{
  "qk_norm": false,
  "parallel_block": false,
  "lr": 0.000973,
  "warmup_steps": 287,
  "steps": 10663
}
MLP neurons of a small language model. Each row is named by its layer, matrix (gate and up: input weights) and neuron, and shows model dimensions 64-255. Each number is 500 + 40 x the weight over its row's rms, rounded and kept within 0 to 999. Numbers have three digits each. A neuron's up and down rows have the sign that makes its largest values positive.
Before each neuron's rows, "fires after" lists the tokens most often just before its 100 highest values on Wikipedia text that the model never trained on.

fires after: "\n"
L9.gate539:549537514516514509552580524502493501481529459501481528500518471515485535587536495483477482570433483474510468480503484548486415513450458530445496457495533567555500417511448539531491531491480478479541530479557582515509475464513509541583423456516466510404415518470400432474471455557507508517522567556524493532505537513523501477520529546514448500442494466471476556493523462444460459578529507450488476516488528451471476548580550508455537599515480505491527588534463509497482478458465464541469532476496526491485456445522454489519492523494415535502546452436456537419520515491492506525
L9.up539:577441512484535522533519415507505548506509441588485475450549490547529519466457518489483483488523510441423522513550542518484527587507530533458540502486507535589492499471515495544475451460488559530574474482511498493542519387498501515542457522449528497447444496520489486483504463486507493513521623506498502488497490466493467508561543535546457485607506513439529418411525495499497530563510533530543496451498465458509549519494447451449500448494553464478494531508507448595477557503602463561490441462435480416464527544500481472546489472548537481467505499491514504513444483529575546490

fires after: " |", " resp", " C", " ", " c", " U"
L7.gate244:532458534500522490538525505485531469562484508514524534529525407573491495468544487463557504459529493551451500482495464503482524486471543520419515548486554549488572519507570470498470556452493475448509539527518509474440489552475468481472466441476510445633490518531501543529486514536459484514556505503485475499444457534537497531498431494537511472474473479532584509566578524476450510519511514492520564492497478618569546511503535589432485473483536519582427559543553491480555470454466524529495481486456552453487525512494481508481555501535468543447499378517450509454486512531441465445
L7.up244:426549473499501552511483504445465515448495523518459487527479435500539492548547477478542569466577465541445547499520547491580532556533519467495448499474500440539502551509491504511503492540477563481473474452513523489563505545462518485497509415522474503571449489490527531533496506480478475505436475472448482445509513575513539541559521526441466462503498462469522486467548572510547528499449434497538468474550503503451560561394536498460557509455471408396495516429491485535445466489561455492447408479432430490415540524527506458420453452492502484440468451504536499540431507554480449510

fires after: " |", " an", " An"
L8.gate8:499508493476467484582468557529441425558557435515486493445488502554475513512473457563557502523541527442536515433540544479525520540512503481499560428507521502451565434457540505495458435529502530495490455505501542566441504426436501485483462476448473546510423468484469558566490527496533476552533528483506459534510499480521426525569483543458485536511524518534569478491488460545549502513501519491416565517575557552560516455537521536513505552492587518597477498450594420515508425447472491585445546505484541489514517530528459452452534554520475532496501413536482475458454466532481579436
L8.up8:474494480473412513472518487477528504459526504487499510499505482495466514512509426539523476451481569546462543518461603528506476535495522463465476501552511450436439593440514461527515554520569493482538498463522531514525466466442564524510408544503492487470462531485522491533581427460548485526463472497533458499429511585531492500395543458491472497533458544480499445473497499555535431498504544480491464520440462538525466516414452484474573509473478432453584513458514476469512467465558504460532514555489540554522538563457407412478537519542481528577434590475535538452502484479553538481

fires after: "|", " the", "-", ":", " play", " Sing"
L2.gate84:522540471532481523421439569503504531511468501592428582502556465500507499451491459531456503509507477512458470531556459489501529489519479534458485500542448503433538476508477440508460551418492509535503448492504445476495534403482502518539475483517508501486503489559499491464461460518525450562484576469479513446510489437508510524489428487492466529565531584506516418455612527511513548576478488444505510515576476520492509523504543465506529538439499498503463503442469563499432499478443447568515562457459570514484524495488474402489572564450511472493498540530475498485509534430504545527
L2.up84:534504433490427522536436496465483569553513592541443545481501498423433478480433474486499532453526462470493516564482392531508485455522440540453441516494455528390518471469486442517536517474512557525516548502515469444488501495503469487566533445490534527468512456547490504469468485515485531470579577455409496467440483479513507472488506507500502425543518528487516403510536489545540451510456521555519509565540553497547510486557486459521504493467499447432466521481441556501422470467469525569544554554526550506434452496501479437475473568427488462592530547520445448548499532507492567493

fires after: " R", " r", " P", " Go", " S", " 6"
L7.gate505:517467488509533492458455531455507549465539515420596464505552514499433450526493541486570468445525440529444522480530547469530473575498461524604547550483540512423461494525544491472482605500462516473486564460552456443397462497535512588514479465494502513555524592469452501457559468537480555597516521556591446509566474512531506474497469455494564450539487499467494531573464448433445499535546476430508491447479515549471463543488522527513470479443496453468539515436546515507465555475480501459516499473537524515575488482487516504575484536479509539474512506468457497463486493508502535512
L7.up505:553515538493466489392401472478483521530509515528474537547489513501509535497571486448485496504452460520582457506431495531435485439459531429532473564481508476508493529478501418535473595535447465522514510475541478431528521511590476588485616550429449472460491482432537447465486538533527521464514502557524508554481533556508444467468480518466510544512462493470493536484487514500434530487518529525455464558491510462506465448499540547502523485501481559509587502420457539502478584502418434548514510476494504515452545532540442486486485567471553500488508520503525525520472436410518478455

fires after: "|", " the", " 198", " |"
L9.gate375:625430474556505478520526552521436508467553467548529500522491465463511514459396563436468576474542491500602477478544451480464570491465512495412472516485495450484503525501504499527520519524558527460495513497512470528501451537493493546428515477451507525510523455517439459533515498449471478550519497539470519422484550529536469489512525510463526480517493512467520477497509557432572475520559453482464555450563483515541551530459507490507574424493531512453512461535485470545402567466507480520560515481488458440440528480526507461566516555526551504495637489463484557471545487498490421454
L9.up375:499428440575504554541572542466500498534518460496491506489635490498463442451490473521565493524446490423492476513600545499490482504532545523496532515529509486484509464547557509453530496480526471440543504436503492521521454543535494437533496522501538481555545553509501600483533486523500420494473573507570537464548561491495502547537560518458524519591566455484526448573491496457546455557440470527519488485493458495525486500470469446472539536475448566484524449510452458487484567523515498577552509477431501479534456493520503487471460558556514497538539498555497528478439526432487460492

fires after: "\n", "==", " career", " ==", "areer", "ography"
L10.gate423:558511473441513465476517488477540349554556519530521561539493465550454495445496458460530521455482550505490493459491499456453545507539523517555565501522474506491495484476490464604504528480585528416443440530521589531453571431479521597547492440464497569511466472507506519470493433495504430466496583573398472544432471484532521500534471541517503488501486561545529484479541501537480566532478493488462484487522474492514515542480492513486552461432509509472549461461547459453521517430485486539503395486538524455483508453459516465478508477507534512471487519468529484465505506495449563498
L10.up423:518541515469491529483510432541481474446572520551466472504546450502484510567493501470450525485552454486488467493381499488491416466529424421467475421520491447541475504587545520529505539502540555549488483467553460468499526477480551485535519584429535532453515477512493551544467550530497436453524467495460463533488483575547498502572519525507525555530477522496545486552541478480493453585548531530569459474542492423518453432488422560482512522490507499566536501494488473519524512495445498574476524522493450519428516496531544473543533517556531478471562516431432495513503552481546500538

fires after: " T", " A", " C", " I", " ad", " E"
L8.gate379:515446430524598507411491459552536528521509528524546496557579465506466436453441542472567598471527500544511488456539479420501536546549493512499511504460567530457509492527499506514459523478372566556486465468520473475467510465554491518497533412503495431499451616487483532551533470502482522539473475503526522483518523510517479466506492502483480541484533512458479488469478488496445564453498484522505535377474467511511509489500526513485553485468530463463445517455540409498531480445426509515485439468443446359511451521536464481549530424519431545512491514519500514523516509492437447430
L8.up379:575471469512460520450515485503502542518509507501546482482445496510580536476490476502496435483467518526559533553482536522489526533451475457476437478467513554547554445514535526462477509435524418435503544500526502543471553542542525490505500489532496529478600569596484479540515465515525525421590495490507552542521518600476461386447499503490483539564480492415514493505436489425465540503582507490470483462481474457534501543545451497545556570470446509599572531485501435500571513529438454494492514449480471535517470476505501544568447538512477487440527527486460460553523508510500539558

fires after: " |", " im"
L11.gate444:444463542453553578479528499575535482516548504494521521514467539535442530523395488497567484593463540565488462493509487468493526524483529503522538501486508489475488419562489444537497480559425523484555512494556521439485484527500516413542510426473492484486598473490462495513564503495542469547436496453490464488506441426559501554435507461541516490555478552455499404499527502465490483555505484543498445547556449538553521514456476463440492478533470502534539468417519447476406474450491590580450515493566544432438482482480572510479513499550454481504492504473509535488496507434502509466
L11.up444:595504568526497475543433524517530527524491537525463468462478495460506528438476476506585535517474514564494452506497506541522467516492552474509501501558522516544545473525546499497410476551484438541478520523536519432554530446497530500461426460508515494506500460460496461554608489565547527502467485498391463480475486494506509524442544523460517516433552522501495502524541476425505435468434487502518444518457535483549455502479494541486438521515375517530555511563467447513555539491574560564453502583547529490476563568499519546534524537492488485592528467529543535479501523500545430445

fires after: " |", ":", " 2", " 8"
L8.gate175:447475531479447410581497477545445548426508522451525522554512499528503392505467537538537517536487509502436510535541501544491515510487559435529510460517441475454500559530529538552463541601500547451504467463552484516480534479435474496463541567530384474518524532548504567535559461492547523517536454568569448508543524551496459510501512502532526540473540521517540493442489498508514528569512474502475532522530556533519569529479488536448505532485512565495449527545494531474454459487481380503461446523490494432491533499511511478507504498559543524512467519460490521464502499515468474464
L8.up175:448553571505530474539556449509477488476488572495457572563564448468522511464528520499520540534525566520446499423497493536515420537557462513460606536497551512467448528528546443534484512435446494493571506493531547462530442525518498516477503492461546527502477498542534490332632478488474522452505446513532422449559454423516504538438470455515476462493530513529483457477494510536519522572471471531508517552410562516472471492498448458417512484505481477529495505474470443445460490500484495499428497573524473499519528493468478471536513478551462526485486516515482456494461554566500527525

fires after: " C", " P", " c", " V", " p"
L8.gate32:474514547471507483581498508453457591493491547503528585527578474554415455510467546538517509498463505430465545532447463480467440511501518533483492547565528523527532462496521499489485487473489456488486523539467499480463487470577516552463511497590497461510470536540478493459480422468565570616538489561546458508467531537469478487549497404497508461522525464452569489567511486513455527505573467509512471455519495450548454461462471480566459502476493496447517493494517513441551423494497506538517491515502539455530507538503561556505561519613410530499554525513527436453494433537452478540
L8.up32:440561405504499499397478486440495544469499518526463464504433514530475450479532465495520471554519466423458474432451493478477566439486479486498474482520446555515524515509533458482531515481442492501520579411505528504538475475529487532460440451468487476545494436487459509605511493555473519460497503527550500419490478518477526468545467465522549401482535504544511474567477479487523564540418473497516519458523444478457514468505461480487557471500526517510447522456486451494479525479464539520505547461524521499461524534482483485535495488456551498519567530455516487488481419451497403485

fires after: " d", " c", " D", " (d", " V"
L8.gate242:462457450509471528551501455470448476546535493462499541588468514539468448383500552547520544421525500461533521519534537552512497470504519470579527525558540548467509494430461438482418509461539434480483467479505569511396473526475577469517448483486472445525478452511516504527588436540544541456526510519500508479441551436498524455486521509475473508499531475494524475511508553426504509465541549488510525509489516492520439463478521442572497525485461496501459495466483520424515445450592476489510479430492478477507533447454439506498485511543529563513538473495505465468433516480489403495
L8.up242:534489558553520539508529530459452583570499524487440471539492495529540540522541487492471468479499438501368459497538517496496524513478509486565498549431441504547508547592539525451494489550514523562495472477504540563442487491536473461501469479518492436526505502433476456467499477476561530487407646562464489498452522446513525498539507503467526515558509468437574502535437503462512487500595450468493533558512499507483469478513519466481456479529388511477506508503465517502466488456493503424514482432491529514565532522507513522489517501545456517597510459418454458486453490464538432508

fires after: " N", " F", " n", " s", " d", " l"
L7.gate334:504564477486566512516485468517506486471519531499531557540564480477462409491477480565440491497504408541431462475471547522439519526562511492489438470543539533452507457557500473613445449441533400505523487508491465553481523440568469516478497550465477527542469555529453464549533552488534484506487467564565473458494572505465465483516482554497502431533520593472503502512486480529546514463496454488470527470472541474563507497429530497512501543444535468459525468521509513497503449470547466518424562441473525469542504498455560544525482507463481519544516535504517523480544505542542530495
L7.up334:511475455536603515532444430458469544519503467416550495513465514533486456483459472491508463579507510525493532499511579508489609512461574496491514470511509540497446496509473520486463553563496473531544465511569601483494537483476527493498531494552491504528461496547489515526479522517466575453463508446499553500543522495538450473461467495505515453469471489474598487542519444472537536516524479441462437500525418524514519520458428514492538595549497474563563487526463420521495491493469578493446478455497565476547437480489451570482490588496474494439494494480546446499489541465494512486

fires after: "\n", " G", "0", "ies", " K", " z"
L5.gate104:492503561560445509530525532600499516438496493498463538496475540474522490542523515519421516525634516544411521467488505525486538523531493588454520536458510469512530505535515505567422485482471515465444587534492528476432537437519489551504479588480458497403510521544499542491502447505552517627496504520579539495519559529516484487459502492475432501545502381506536472448481447423538471551515514476539623460525566551473562521485496512488493465472469555486559502499473472477435527500507470479507487430440488463465462548521455503523560507545546535551474500488509452463466521468526499507
L5.up104:441509558451477499474523443537553506541506465502548404507485474466536522478561433520501391445487466462529515555482575499561531481539476534485481526467511490441478480467512466519431510458493519518492494492530455554502500544454542452523478579527482528443487453545472456496471470442529453559564458530539557528429457524487494433464444578497504551495495468548481541465513491531549460489558446543516526521564423535545482547513478547444473434539582478485542554517573489471527509479466469505489556493501526528435437504498469485468575482505541496516526453437515448493436520469422557467

fires after: "\n"
L9.gate663:473466429492559495481544477501592478504547509510553510491539556495530512514488498528506489475546573458551558476478495537550460527547503469507515499594457477579503508443481494577430525510468513481443457503525524535453548443479449565527495538392507512426488525570430466532550455397515478486535478449556585539540490530492497535550459514574503550542512583525488472495531449421465569495518505592555477516520489534459465548444454467494549474463486557475468531545558463523436533507436494564525463476502478456433486460494510477551496502507506525487532407511501485536503492465497469405
L9.up663:582558538490447572507468475510440558551476521500508534514456521469592426493508475481447549515497510492492501557503518528586474509593535572529477565504489515596493554430509490513527467494469495515569468477491550605457522523562477515514460487499553480467457542512503500508507477535516489470524485440479448467478497572578492548474481449484492481575513540503478562488594497480555494569562516521484556523595486546506521398484489516434495509529469521457500506552456436532455465528553493557486446421498480485504499564513477544538466495512481482510566505519428481490490510511563541467

fires after: "I", " I", " N", " T", "k", "D"
L2.gate686:541527443486449523506503454550544587464455517498427457490450489458486519447517463515435532523492477494567524513497543480482508516505524505502426467421500560431428538488502514491453509454569456499399508504488524415416507572474440476526444557538564448463451546540514486538579511465534484495519458519474494525453533504495493493550432502547461476498528493491526518460544511456476550503530548497455518529586460533502517515450580476474503425506471486455469457518527501487405485500410513474489578449457519474517497410478433496452538440509496525544494522498487409548475459552498479452
L2.up686:499489502485492455428577479494526513537513546551502424431487495540506449461433483505496401550551463491486484543467422494555441499477513516508516530532511503359443521541497509456463490495505518560461426523518493475498506566511456498545576454549507491520509507471449505492491486460538520514508518425459547477472478496505432479479515543444497572478450549474550575604513512508467458484532501511477545524467490500535530454432459504467493502517541454536504510458563488547535456521507475573504538492491504444440465567480499442526405461458453474470518456515549560478450505543535602579

fires after: " the", " 198", "I"
L8.gate192:513528540504432462488475517422464534538554442506521504490516477517378464413470514479458527512482508540439523504488577514550499465514482492450568543433426489494513523551514431578476483459542570495450574528505524497472476496486490458454414493495452494560480501472490488529509459486497556512517549518456451523544440561562423522386421441522532505615435490469506435475530521518500473531527519495492549466520511540561512501485491473450594542529502445463519481484512499485492528442484514507562441477541442499493489594422511442504537517516503586506466437546534511479560484496519459415
L8.up192:473442497480490471505515519488418473495559492471487517589536443498448513486505587518541468467525457462449548527527531509439522450439525481482466532457470479480510557509544564560455517488533480550497499425491472506478455476488509567526507522473469495547523438491546468495557504473502500536549497533500511512529462438469570451503510533511511482547448540404457464552505475449501495478470475490482507490553454522455449470506449474418497510493479517473533459524451534494411498499499472552526506378418503528496481518520510499562465481522520496447502498570506560483550505462419424414

fires after: " T", " D", " t", " v", " cont", " c"
L7.gate171:437586467497502539460554522458463505490534531481485526515560461571492519492443533470515506507437475427414463470551509537458412493490463564474560496494509537442465432523474541454513443500523487511437514524560547525493418540546442528579504567445472498512454502530489509487496439439553458569522480541426531456502554456449498488500465496484556471537543500509472499513499473499500546453528476470571498487475463502533553451512479498513482528516516490485494454522550447436525414334495486505450501536497495477500519510457492539493551485559453577522547451468498543367538485474504579488
L7.up171:485588494449454531499501563512533467521452444460541482538511464494482458457519549492432469458519466562493442512556458594523472437510511510590549539547515516522465513557553466463472473542451457469496449482530492534505449577487467500545478536460590501506491551402423469479493474470468521540423449443474548465430558460499522512597555422520461448442523494535553556481456517473506503480495472479537594560488561459557551506508479487498467516520470512488528517521513566498462425456529534459488512482508597526464532486554538513543545535541518496496523461495511528428501561522464571509

fires after: " S", "s", " s", " R"
L7.gate636:492499544522514463514509446445488489576532506484509500567516492570473437507535470593511498456505500512468525493535512461520508520462499531562468543502457484456485452556470545487515506491478427457504523461486554517474485469529531588506485534521553515533446506504458498439540459533499465475501457505505459520461538497560450468458482596396566524607505465543530511548514472401542538513575530478470541522443497542539556527548521581435476439507470541467524534466512526403483432455428476551476507454474546470516577426518493497459506564529457561500476448447514544495426521587463464503
L7.up636:522543456528597461570454486459492508507504470498474524583548444504493536547530526471453519550488473515408485492501492480557444580415439463475490475537512384503424488515469503527501542457557473494470444442467518534545553462576469497530506565535493487478505581474515538498563468499479531512550468496533462484574488490513501438559457531459539524534510458532556492542509515458495590531509504439542549488473487507477535465535550460487471501449505534471514528546428471451570419507519501501449479512503486523466472539531478465504558543529526512464471500561522558496448498477419482478

fires after: " |", " B", " C"
L2.gate29:506491524511495483564470460453489493521479455504414448504548468506507423469499499498534484521544469468527519531569562540518527474479477564478567534431484490466522496449435476507408512479548498488520461480580517475496421517541551497454543585443516474517512464487439510534545489523539569512554493472467516463463509492511516503484498448452451513582517489409487492495464482487545495503557461487549577523439507528443521493526629423498468498489527567508480590484542535383456482465464522508461547471405468433557493528467473518509531581536539453471461456458490484434507513431487427512
L2.up29:490471532475490481598424416509499466461469475501487429500488476533543474508546518471545483564526433472520536511541545565532545420501493536473495471464442492488523553511481497470430502464569488477526449529544579459562427569470484536492563541451467521564509426463482508489536476517473520467482464465528496506485536497462500554469554500469475553497490476420475493442429497566523444477531479492481525462370522554453537544511589472488423501484467501595501556517519521487513395534554559517502525461506479495539525505462544493523514542524536444498474437495517420489520475442539471490

fires after: " the", " a", " an", " of", " The"
L5.gate612:484525558529550532456567489517512523525539476497491496548501514471502493495441499548623494482538449526437511538512538517493482516500457429515530518521460469496437444494525505480440545480521532472485483490544478514492481464521519520503473551509427480509528554488442427498528524496544463478589513538435510439479501500514469499413466383457500499564513442453477468576499496530507487520468588477446513452539540534503516461477495433485558480494549559512477435436534416491466519467515476533539498535518520414524480483545488549513570587525489553569534474464506541482510482430458462472
L5.up612:452492479475522507533519568496504414466506468503522474506439445503487516403438539510411541491452553501514559511498513481452532494486543465440480507467545456492538471416536479484483435424442488517532470531471510485465536546533513538468498465453476434535412498484514498514493542545513496535561499543515441451529479488458505494464508488498492474519574530493495548517529541488496456473460532524548444490501438539478463482525483485462534545492543524554508523549492471522548551488495517565465517490505433522479561533446548386552473475538516485501438534613510558496505450392580464583

fires after: "\n", "==", " ==", " Author"
L5.gate51:532546482494539533528542524434443488534573465555553581516501515458461477461423501522430502485499527519506533494501555545505389539511489485507475519555515543458534497488452453527428538474467517446492512493506491583483474492513543470616497520462538544482506478537459481494556455488483497539430534477480493554453557482525521519496477473484481470461492515434499469474555504531597492584524520531555493521482583538509471442486503451469512542504454490514484485507530501471456434490482471556479499518414411434537494482517548474531511434548531552556524470481446497486454545566552521553
L5.up51:522507493467483494510527481495509537515513438528575444466421480508513569513497540518492452468509466527525500466476537509565521508506523572469564501550499484432510545458546436503472558484505583419580549510536458449484542453449469482489504509438516495516541472526493477575453535561554442522514469468511531498549545478479504555602426439473459444494522423523474480487493499506594543539523416513399545559525515375440491500484475524521486527515481521495508458545519507500491433514511487524560502431416445455520502494516499476521496491510532474523584532578496480528476485476486482456

fires after: " r", " d", " R", " b", " T", " s"
L7.gate414:509472542458506476435479563485536535532510526486513543553524409482469443499496485545497499451475580530480517545590478524490498578534550515459500519477457487441481503486535565523546595475507505451563508445543531517464458462548494503502532498485418468524576590461522504451537499497551534551443458540510468424503521461536467506549470456454579533544510533476524497505445416414444517482474542496504548536475482469495507487479508533566478516485507501498520475564474525524495468452536476568472538434482528446488439454545440531514482555508476519507446480475544616485533526533502535498
L7.up414:527536434526453575465481537447493549457474562527531505395428455448554477468484471531558457530566555539459488544419571485438480463533429505442505454476410517460472492500473502441538569521572529493568549512544518525525497543480496524503515485609534570449487473502545560480494535578503438477462463485420532438493408453477508500495467519540584515430454490483514513546479462543423513463470467443532424467507504543435465500483526577519539465485484549499495503529450536571542495515471462520523517484498567532491480483488475481457487576450475483476472487507441465539454466467491516564

fires after: " the", " his", " her", ".0"
L7.gate83:515529541507462519528568583524509517491543454522488577508477550524464461450489577518539506476501512492446477618514511526455400503475509542466503519509486497481477467461416588563480556517419493480498530455494498494458434513492571489540459606414446493500492593470450471472547471470542535481502463571530414516557486561503530521515485444466487516507493497484511535510510474489473536545509530516495565524571518489527477556488526496477551549489478520507537441463566527470494496475489518545483554416540445420541497525527464501497542490503474537481417474547468547491528529377504481544
L7.up83:464508489479478508503517534498527495531493469515462600563475437545488437532538561490514558462551540496535561554495459537449472512550541443543495521562492550500512509512490547539443522512477488516502540488496487566487518503540513480482432505532479429604426456480504517538527568511476512503458576622485575470510542534485518509429499527493502528446615528509494478583440474534512434489483568511473482535548570472519487430496427485498536498474523551499481549511556441595487476542493477518509524461438424476541468586457465582577511558474456492512496472543492472534556419444558502457

fires after: "\n", " born"
L5.gate521:520534491495538442455547480464543453556489530498417529529522470488550460547503566493509561530539512481533518465565519550538451535466570508573530564526532617458492526503528552495499503500423535482468533512507551520437429468462486465468466525488431492495499497593459434478565548520567491504468492461573492470475581538601526516499466414473476502512524464466559443448538459472558541502521481542487446494539484541491513547467451537516550484560568541477536579505452430567425489548467440528467514416479473486491432459551449458507544556509521465517508464461515469515480476467467543509
L5.up521:507479475473485506545467554538542526607543555490472450518500510526495511455520556514479475507553445489574538527528557450543479465506533524538518551578446498517493530542537469478468539515523481460450442477568416502450490452542496538550504511478523507459486537504495509457476502452495478526439509426588543567501554519522520554446524529522488510496561498570459570484498492460485461486504512501442573508491563497447537548502476488533529489534475498497446493483460452520439496501477516533562525502440545450538538515491481555485483539554500500545586556464479456560506538515550575483

fires after: " N", " S", " T", " s", " W", " M"
L8.gate437:555508491490531507520443504481532537508516472479537467480549491506484479435425512490562533498521508454444588521560513516504458496519552484521561528583531504475412473554551489489498476477547525428444495440478496400498483535459467527512482508511527469548446617505485541468531429520540470564504446452536513505542522526539471498458496467494495486600482434482454544540543463472533529486598480554520476440483469502474504473424563542461427480504444456482460480532488481471421515492527547477419544475490560433483464545496451474501557518450538549502534484518561485493487531504471551446
L8.up437:476509402518500461517531443546475519477509496486485446539490457507514496563439541472517467476439501444478540461466498483439499506425507572503435451437468549551437447512498513494500553480448481419459541473473443521484467426539488496461487564513546547519512602474477476551556547442565467514493469515466410483530484543459489521532422526498534523536497505496484558487487521495505432396491518478510536473478472544575452448545460515471527522573507453477557577480466517512507498510491502524471552481544535493494557505505488535528481520454449525456551520587571557491473506527536521497

fires after: " |", "|", " the"
L11.gate231:514498511423477488504546534442473443478498445486459474528440507516517528465488545481465576485482475492483487501516547481486503587420471544489521551467576514461539508457498527477513512551523463480505451451527443508508442479483480493498469479494432448515450450476435453528549484471494497518471485551582476459455421567568509480468496491488591519505513484559474479447551510510520463458490458512552594451399559546505437504480545488478497512502439452560504466459570526428489466490441513536490490444460521496577497484508527557476518524512479506566470487488486457555456451452483468540
L11.up231:540400512481511497539445575496495465492440523495414446453511523516460533477557477456442501613583557468579517545497564421563476478483545513542499509392515493448430489512541539538431488520460508466512499486471519469607515537482507485502547488532518536458416546487516494460541529527449484515485443564513450558527459468556529519454516495547546485517500483489472517482517509478582455532500497455522486416450494477497532507478447465543479521506522403563479451474491509560483469496503500509501522476514484486480516581551505535492479528487483514490513483489536533477459472408467469510

fires after: " an", " An", "al", "ig"
L5.gate101:494493514510410492445538502499517566507569472445452558433457489476495451478558536360548476469572521493531494499510572510511555459462489461500495509490493570444473489454533542507487482487426501509525528588537476515484540494477447472489501479474500507469549505476441510532534518447453499497501487486496540440513453503561454473511487434546430556596499540511502498504594454497414520482538486549518549456490494497519484535521550475388516490536507555478529479446500433443532529502428521551508510505502468517546460571544537406471494485476544527462560475558509513455561442526569549512
L5.up101:508543538510461476514453456482577525476517489464435538517480460452498541517508515513531498466536466510553460519490495420422522492393554446506547571443510518526439477484569491561486469504548413445492468465482489467552486491433523486416454481532587489471450541429464461509461537475515528490543489481485508446395591473500455517437483525450478534554542536497480449478574510562460456507509440556475467491458444541494452499453545543488547563523506537595497510513568475470561567537492533522503485470522527455483455429497483476540618464467428531547485496509526498455443505453490490475

fires after: " |", " Go", " App", " the", ":", "s"
L7.gate279:510574518485534485569470472504557483494519508484540549517512536537524467470548520528500463471496496482482450539490445560489497566482453505510511552484438458491513570539508441506457526456475480413455514429517509508476426544503532497526556525434468519432552460502423415404490508516513490494542566549489544482498561465542474561482443473475502552582467535426505464488543492452553520562490469504513471508488488536514556534428504524499466529537419466528475522515492495508435486465490506516509531535483517443495517533516555502563498571535494535490411437510502451462459456446457403411
L7.up279:497549519423469465565502470470524574537481490482481518462521470506455449476473499502447465566461533500445574474447507402540429530481522549501531534495363463464488576509553462489514541470511509451503510490469488485486479549559449477472480521467473516482554509521460498554488464464496538548543571560514535511476516477483488530529492550452511468488489487489529538554496514516530520510564505569533524527438550472488468486537470456458566531525512526482518559569483467482538431471415486504585523503492527485458483520507542559510536474523525532531505477460513513542498451433449513462

fires after: " C", " S", " c", " N", " E", "c"
L8.gate284:466455557486524420524497524472474469479533466458451467444508508533522516497415533569467443497471456508524581544530585471497491571499433467490487551475519568455507483469458499506555532500523567509438496510487499490403561472479580544552457523508451488522433547499595481506547477528507544589496476566505548477480520469517500467488447544444554524525476486527447548518485462448454525497515556507513474497494498588491451515539534450423599548497523485440515498481527472476546478436442456554511525472478491537498519553468517509552471525499477552486498498481490557448542483560424515562
L8.up284:468491505519487527515540491448550487538519520558509569472529524622448470436544400499596518471553536480458507412508441515485524476521454552474508453513492485559478479483562481503521454535520462512523523562424483549514480524479493483505511463463558489537548503543508477530498518487507534509493482519515437537540477518442517481546533445473487468490535513480510527539509564531514570483470540547399502465496488523514456459470476424454532477516481473511463497493576484509516508486485556483481426490505527431521578491501451494470475494511537509383562531475511491514549580435598518392

fires after: ".", "s.", " s", ")."
L5.gate44:494511491514502480483523517523448572508485479428491521487530498522508487471524481552446513479445563526500509538567534500518477470429508598490533534471509481415462530452523488529477415536460506473538453509427482433418484545491466518504506496544456417471522562549509474533546519451539556518486513546519499403493475499519475474474494497522535481516479425499481397511468440417574480466529539505491500485607545506520556434518554559580587524533499465496561520448524501471566563473456465487527433448536444503546510500517525434528423444544472523479396477504509514475500462461548535558
L5.up44:500527445445556510481538507453538503505489517496495552513509517481476451487533538577455566535545483488373505495476474444529458483550444446466479500543521456465606529438523507524528492513505602460472443467504549460514483484520546616448492487426534540466500459544510548535505505526542523473440504516479522485508470545524518570515470409541479503563495417564490531420475490473502577516461464538599521503518488474508548487490537552496517494531504509489483523502452436526483478490526485471478542453526549476480555439562499455430448516500558478430396486443525503526499513500523484496

fires after: "\n"
L5.gate552:503462584501525519558536588522469525565547489497439473531479552476518462520473494501496498505511485483438472520555489475551502524506469484490528486479564425502556431508491492474535508493465489521485586497571556579418515518500447451499525511490503503546522527587480492464566494530509503541458504487561491536507532526613497563468507504505457557544533522453445513415481574473458533564522586508545490467476443484505582503501509459539500462442462510467485525492477478542425474501537442510425503528468531465518526495477540495541530437503463517571462425469554534534507552536550540544
L5.up552:504568516447509537564500518526514505503517522566513519507564479504520557507554465435486461500514484515527503481484526500451493430590485597489498484504544436466556498484480511546465423487542476543541532518484471527459501541474566481497432558485446501492490437497524564499453501515541510521514452508500447463393554461557558510549443537500569531516576516481520533546500511482532512554519384448465442427453549500558503554428525525440486485512547467455513444540561503513492539502515472510481523520473532491499577486523534421550507549561453480520583565505437492476461499482575473497